Weights of a small GPT-style language model, trained from scratch on English Wikipedia.
Size: 21 layers, width 320, 5 heads of 64 (1 for keys and values), MLP 1600 SwiGLU, 42.8M parameters.
MLP neurons of a small language model. Each row is named by its layer, matrix (gate and up: input weights; down: output weights) and neuron, and shows model dimensions 16-143. Each number is 50 + 15 x the weight over its row's rms, rounded and kept within 0 to 99. A neuron's up and down rows have the sign that makes its largest values positive.
After each neuron's rows, "raises" lists the tokens whose logits its output raises most directly, leaving later layers aside.

L16.gate1479:51 50 57 42 37 55 71 55 51 43 59 58 52 35 51 25 16 44 32 63 29 78 34 41 51 70 66 30 34 44 42 63 60 49 53 51 40 50 34 61 56 85 40 52 63 63 65 47 36 47 50 53 23 38 45 41 73 65 71 66 46 13 65 24 63 51 17 30 47 54 59 47 61 65 33 49 22 54 48 47 62 38 68 46 54 49 40 52 65 38 46 41 45 46 48 41 76 54 31 58 37 45 61 42 44 32 34 65 46 60 66 55 47 41 79 70 49 81 63 79 30 41 71 44 28 56 51 64
L16.up1479:66 41 43 57 60 84 49 52 47 27 48 65 75 34 56 31 36 56 38 47 37 80 15 29 43 41 53 14 44 49 66 25 34 95 47 66 63 49 28 66 40 44 66 35 47 47 48 45 41 82 36 51 64 33 36 54 47 51 67 63 39 59 68 32 48 50 49 37 46 67 42 82 37 63 36 15 46 73 39 41 53 25 66 37 46 44 52 68 63 63 36 48 60 52 74 35 88 49 32 46 49 49 72 53 68 52 51 61 44 57 53 65 64 24 59 17 60 74 57 82 61 70 47 36 27 49 41 57
L16.down1479:32 59 48 57 39 22 50 66 34 41 53 32 47 53 68 72 58 38 51 38 82 03 57 64 42 44 40 99 61 42 49 55 35 32 55 54 57 57 60 53 46 40 54 43 33 45 49 62 77 46 56 71 42 51 62 68 44 44 56 42 43 64 50 70 42 27 57 71 48 70 37 18 59 26 72 60 54 50 61 52 37 88 35 60 41 62 54 19 53 42 45 81 38 47 51 64 17 48 57 49 56 57 31 54 49 64 50 42 68 63 30 35 31 44 23 61 41 19 61 40 33 38 43 66 67 59 54 33
raises: " consists", " is", " has", " was", " appears"

L2.gate1291:81 51 36 71 35 69 44 56 40 46 35 21 69 44 48 43 39 49 39 43 55 58 65 19 58 73 57 55 65 29 53 39 33 43 61 48 41 41 56 54 61 48 45 70 48 44 52 40 46 59 99 39 31 54 59 33 58 42 74 51 27 40 50 83 52 20 82 55 67 44 46 57 49 35 43 30 66 63 47 53 50 26 74 41 75 55 47 45 46 52 30 70 69 63 16 32 66 63 76 48 74 42 65 53 75 39 46 64 73 38 52 37 46 68 55 78 30 45 50 81 36 89 41 36 21 63 51 47
L2.up1291:70 44 41 66 52 70 30 20 62 55 33 21 52 65 49 59 49 58 26 71 49 55 63 19 54 24 36 49 47 49 53 50 45 46 49 44 21 66 32 69 66 35 46 46 48 51 35 53 22 51 60 57 26 43 41 33 55 37 72 58 40 50 54 80 81 42 79 50 39 59 29 25 08 55 29 42 55 68 60 54 55 42 93 34 77 42 47 53 64 50 55 62 62 51 22 39 70 50 40 52 86 50 74 57 51 44 44 56 57 56 53 60 42 61 57 82 33 55 54 83 45 65 48 50 73 46 37 82
L2.down1291:21 49 52 36 53 64 36 62 68 50 48 55 43 60 43 41 45 40 66 76 44 56 79 54 42 49 42 44 58 78 43 70 94 71 38 39 47 79 39 45 41 51 57 54 68 36 29 55 58 52 30 50 50 29 39 76 41 56 34 72 44 38 47 61 76 45 46 46 54 58 31 53 52 44 27 40 60 46 33 50 50 53 44 38 68 47 36 38 48 54 65 58 52 57 69 62 48 32 49 49 43 54 45 46 64 42 77 53 38 62 56 58 50 58 47 45 61 55 59 57 64 63 64 76 67 33 65 79
raises: ".", "-", ",", ";", " and"

L2.gate1188:84 44 51 33 47 45 52 52 44 45 45 30 71 53 47 46 40 14 57 73 16 31 54 45 39 08 27 86 47 55 45 34 51 39 57 52 56 67 34 58 57 34 82 48 48 22 74 65 35 62 48 55 74 37 51 42 51 52 60 57 66 57 53 36 60 36 38 73 63 54 29 37 29 51 42 61 53 38 44 51 38 65 36 67 43 57 74 54 61 57 40 80 45 35 45 65 24 47 41 88 56 46 77 61 31 27 15 51 49 63 48 48 54 29 39 47 30 45 55 65 57 49 40 68 18 61 39 55
L2.up1188:73 14 51 50 62 43 40 49 19 52 38 30 67 33 52 58 46 45 48 65 26 67 54 53 26 26 49 78 47 51 51 21 37 53 29 32 40 41 39 58 41 40 69 53 57 25 65 74 34 46 43 53 45 31 52 40 11 60 65 56 46 70 36 34 60 42 55 67 80 43 43 23 51 38 50 46 41 75 65 28 33 48 49 50 59 39 65 51 61 51 49 62 55 29 16 80 57 53 40 67 52 53 80 58 35 24 02 46 51 55 32 54 53 31 55 67 40 48 56 46 41 54 47 59 28 56 41 53
L2.down1188:39 55 45 60 51 56 47 53 62 39 48 59 36 60 45 41 44 51 72 36 57 36 31 51 58 75 27 26 53 47 41 57 56 59 60 53 52 68 69 57 45 53 31 51 42 53 45 47 67 39 51 73 50 49 57 28 49 45 41 34 46 29 55 54 49 55 62 22 07 48 42 56 55 45 44 54 32 49 35 72 67 44 58 44 49 57 39 59 30 45 37 43 66 56 66 33 42 24 65 35 52 62 31 41 58 62 99 58 47 49 58 45 47 71 46 45 69 54 35 58 42 37 57 54 63 40 81 39
raises: ".", "th", ",", "–", "°"

L16.gate978:58 51 81 51 44 69 23 63 26 57 30 70 33 42 42 37 40 46 66 67 34 67 76 54 76 42 43 45 74 91 37 68 53 58 70 54 36 47 57 49 25 84 63 37 52 40 54 30 45 68 31 29 33 25 56 32 44 68 55 33 72 37 58 30 51 80 22 39 44 68 32 64 68 81 36 55 53 39 39 72 43 28 49 53 24 46 43 87 49 61 54 53 60 50 48 25 56 65 26 42 36 58 55 39 37 39 40 50 48 55 63 59 69 49 68 55 54 61 42 26 67 47 64 18 00 34 46 56
L16.up978:74 43 65 69 60 55 18 54 28 49 30 51 43 25 42 28 48 50 45 42 60 60 74 70 29 56 60 27 47 69 32 51 52 59 89 70 33 41 58 47 48 68 63 50 52 39 55 50 42 75 64 35 65 16 40 49 44 59 77 19 60 59 95 47 54 77 37 42 43 52 45 73 44 56 36 24 48 79 17 01 50 32 52 42 60 53 46 82 74 75 67 27 62 58 43 35 66 60 45 49 45 51 50 34 50 27 51 41 28 49 64 61 56 22 38 27 70 62 50 72 52 41 51 55 18 48 46 51
L16.down978:49 56 38 48 61 16 62 50 87 56 63 56 56 53 49 68 60 36 59 48 63 38 35 64 53 47 52 74 40 14 72 36 69 37 21 38 76 37 36 51 75 22 40 70 35 75 55 67 73 35 58 66 60 65 94 72 58 43 43 66 40 46 42 74 63 26 73 53 75 33 43 13 48 29 64 50 47 39 66 51 42 69 38 59 67 42 46 08 57 52 43 70 54 43 45 83 23 31 48 52 54 38 55 52 75 64 58 60 69 49 44 35 48 56 60 68 36 30 56 33 40 54 49 51 83 53 67 36
raises: " remained", " took", " has", " would", " was"

L2.gate1227:48 53 38 48 60 30 35 22 56 68 68 46 57 55 20 45 34 35 22 40 60 58 35 32 41 64 63 52 39 11 48 16 67 23 65 65 85 29 56 62 76 58 58 35 60 40 67 53 57 70 38 47 59 55 71 53 31 47 87 36 43 54 62 55 42 56 45 68 54 50 56 60 47 40 59 56 63 48 45 48 36 57 33 46 35 46 59 72 53 59 43 36 56 27 41 57 36 50 64 76 20 64 48 44 60 27 33 60 72 50 41 22 43 47 40 45 73 28 65 46 35 70 60 49 14 59 39 46
L2.up1227:50 52 27 57 72 38 70 55 59 66 49 46 54 43 41 48 34 62 57 41 53 63 39 29 58 29 28 47 44 37 53 17 51 11 58 80 54 59 37 46 49 44 56 46 54 63 32 64 72 47 31 50 48 57 75 20 38 65 69 57 51 47 35 63 87 47 28 31 30 25 36 33 50 48 42 67 41 38 58 50 27 46 44 35 18 61 61 80 74 49 64 52 58 25 44 40 71 66 45 61 44 64 36 48 60 37 29 54 50 47 42 22 44 47 52 59 63 32 43 33 52 78 58 57 48 61 40 41
L2.down1227:44 52 53 56 46 63 56 50 52 34 41 54 52 39 63 59 37 40 86 67 52 38 87 61 59 27 59 42 60 59 47 69 48 51 38 63 50 80 34 59 18 56 56 58 36 67 47 71 57 34 37 54 36 39 47 54 63 30 33 49 51 23 38 48 72 57 48 47 60 38 16 66 52 51 45 34 64 59 40 63 61 47 62 35 63 44 33 58 57 59 54 39 68 62 74 83 34 28 75 46 37 59 66 49 56 65 76 43 49 54 55 60 49 64 60 51 29 60 58 34 36 56 52 72 71 24 44 41
raises: ".", ",", "-", " and", " in"

L2.gate1259:58 75 45 48 46 32 34 54 42 49 62 52 69 50 51 28 42 53 38 26 43 63 81 52 56 55 46 42 72 49 45 55 63 40 45 37 29 36 59 32 59 54 72 26 48 36 59 56 28 43 61 70 56 61 33 62 49 58 44 62 31 44 27 42 39 78 69 62 59 60 67 62 39 50 36 52 96 47 83 71 45 43 43 46 50 33 53 67 58 61 55 31 66 48 55 47 47 57 37 40 53 36 60 49 44 53 60 36 47 32 63 55 36 45 29 34 55 45 55 62 54 45 61 48 53 61 39 41
L2.up1259:48 37 23 58 54 19 26 47 47 64 61 59 59 23 46 56 35 40 48 45 49 44 42 36 52 49 44 50 70 56 48 43 31 55 94 15 57 32 55 47 25 72 66 52 58 59 58 57 61 48 36 44 48 25 68 68 42 43 43 48 50 50 49 40 44 44 40 69 47 49 65 58 53 52 41 47 23 45 62 49 50 52 25 74 73 49 47 49 48 54 65 78 76 43 42 49 55 44 43 73 46 49 43 49 29 59 46 27 74 58 37 33 49 71 41 56 48 22 55 43 45 41 38 75 49 51 45 21
L2.down1259:57 49 45 73 52 73 64 54 53 42 54 47 62 42 47 55 41 63 53 62 62 37 46 52 83 61 65 33 77 52 41 42 58 52 47 75 59 71 29 63 37 35 44 27 36 43 45 38 78 38 18 25 45 30 26 82 51 65 55 42 58 72 26 40 51 47 40 56 58 58 12 57 37 26 52 61 64 43 66 92 74 45 38 46 60 19 60 59 59 45 69 43 30 80 43 47 52 43 89 72 67 30 32 58 53 26 47 42 46 68 66 56 74 62 38 39 64 56 86 26 57 62 40 47 38 32 82 67
raises: "o", "el", "a", "isted", "is"

L2.gate970:70 60 64 51 27 64 53 61 34 64 54 50 60 50 57 49 44 33 57 73 18 50 61 30 33 12 28 82 53 50 56 51 49 57 44 39 50 66 39 39 76 27 75 61 54 38 83 74 49 46 46 52 60 39 49 59 38 42 62 54 66 67 49 41 64 55 62 68 61 43 36 45 39 55 55 53 47 45 67 28 22 77 61 63 48 57 80 48 73 42 59 61 42 37 39 57 33 49 54 80 47 55 71 73 36 18 10 52 51 65 31 52 50 34 42 59 25 56 52 60 64 62 52 62 38 62 46 48
L2.up970:60 60 52 51 58 47 45 44 40 56 41 20 59 47 38 60 42 29 51 66 17 70 49 54 29 12 59 89 52 44 60 46 61 43 39 46 61 53 43 47 60 40 65 54 54 31 64 73 27 65 42 54 44 30 38 55 32 42 69 65 47 57 46 45 59 69 41 87 78 50 44 22 53 26 46 59 55 74 60 48 54 74 42 75 51 38 89 48 57 53 48 46 43 54 23 81 65 56 46 70 57 48 74 65 36 25 00 46 46 65 29 50 61 35 55 54 32 58 57 54 50 36 46 72 42 50 21 56
L2.down970:43 58 41 59 60 52 40 59 57 42 52 67 38 55 43 44 47 57 54 39 68 35 48 57 68 79 43 19 53 48 46 47 87 61 58 53 43 46 48 58 35 54 38 46 47 59 36 39 61 34 57 58 42 58 63 34 60 67 50 36 46 23 62 67 55 43 48 35 14 46 51 54 50 38 38 50 39 53 30 67 78 49 46 43 54 57 20 56 35 56 35 43 71 53 59 44 39 27 47 44 55 63 27 30 52 63 99 48 59 36 72 52 33 74 51 58 60 47 60 58 47 41 49 48 56 41 63 47
raises: "–", ".", "th", "00", ","

L2.gate1374:76 43 57 31 59 46 40 56 46 51 38 14 68 56 49 59 30 30 44 58 12 50 39 24 18 27 44 98 45 44 60 39 48 49 61 55 57 53 29 57 65 32 69 47 46 33 88 56 56 59 40 49 57 43 47 54 41 54 71 38 53 62 40 34 73 52 60 63 83 46 39 27 47 30 49 58 50 49 76 39 40 67 48 63 44 51 82 50 53 62 44 51 41 26 27 53 55 50 44 68 47 53 73 61 24 28 00 57 51 65 46 57 43 51 34 50 25 56 63 60 49 56 46 72 38 68 43 46
L2.up1374:79 40 64 25 50 52 48 44 38 59 38 27 77 48 51 59 47 34 45 64 08 61 44 33 34 02 47 80 41 40 71 29 54 42 44 48 64 48 38 59 78 33 66 50 57 29 80 64 47 56 44 47 42 33 50 55 33 60 74 44 49 65 41 46 70 52 55 75 89 46 24 29 27 30 48 56 50 58 62 36 36 70 46 55 42 38 83 59 62 53 50 52 56 34 34 74 51 55 52 67 48 50 73 73 39 29 11 52 57 68 43 47 54 33 50 66 24 51 58 46 54 60 45 61 17 61 27 43
L2.down1374:43 49 42 61 49 50 40 63 67 44 55 61 38 67 34 49 52 59 69 44 54 34 44 65 67 68 37 21 52 52 46 59 61 68 48 58 43 74 58 55 31 50 39 46 51 58 28 54 63 39 55 73 41 56 60 42 48 49 40 51 49 33 63 57 45 48 56 33 16 44 45 50 57 45 43 46 49 47 35 74 70 40 50 49 52 45 20 55 37 55 46 46 66 63 60 46 33 31 56 42 56 65 29 38 61 52 99 56 50 49 57 49 44 53 51 51 64 58 44 52 48 42 53 56 64 47 67 54
raises: ".", ",", "–", "th", "-"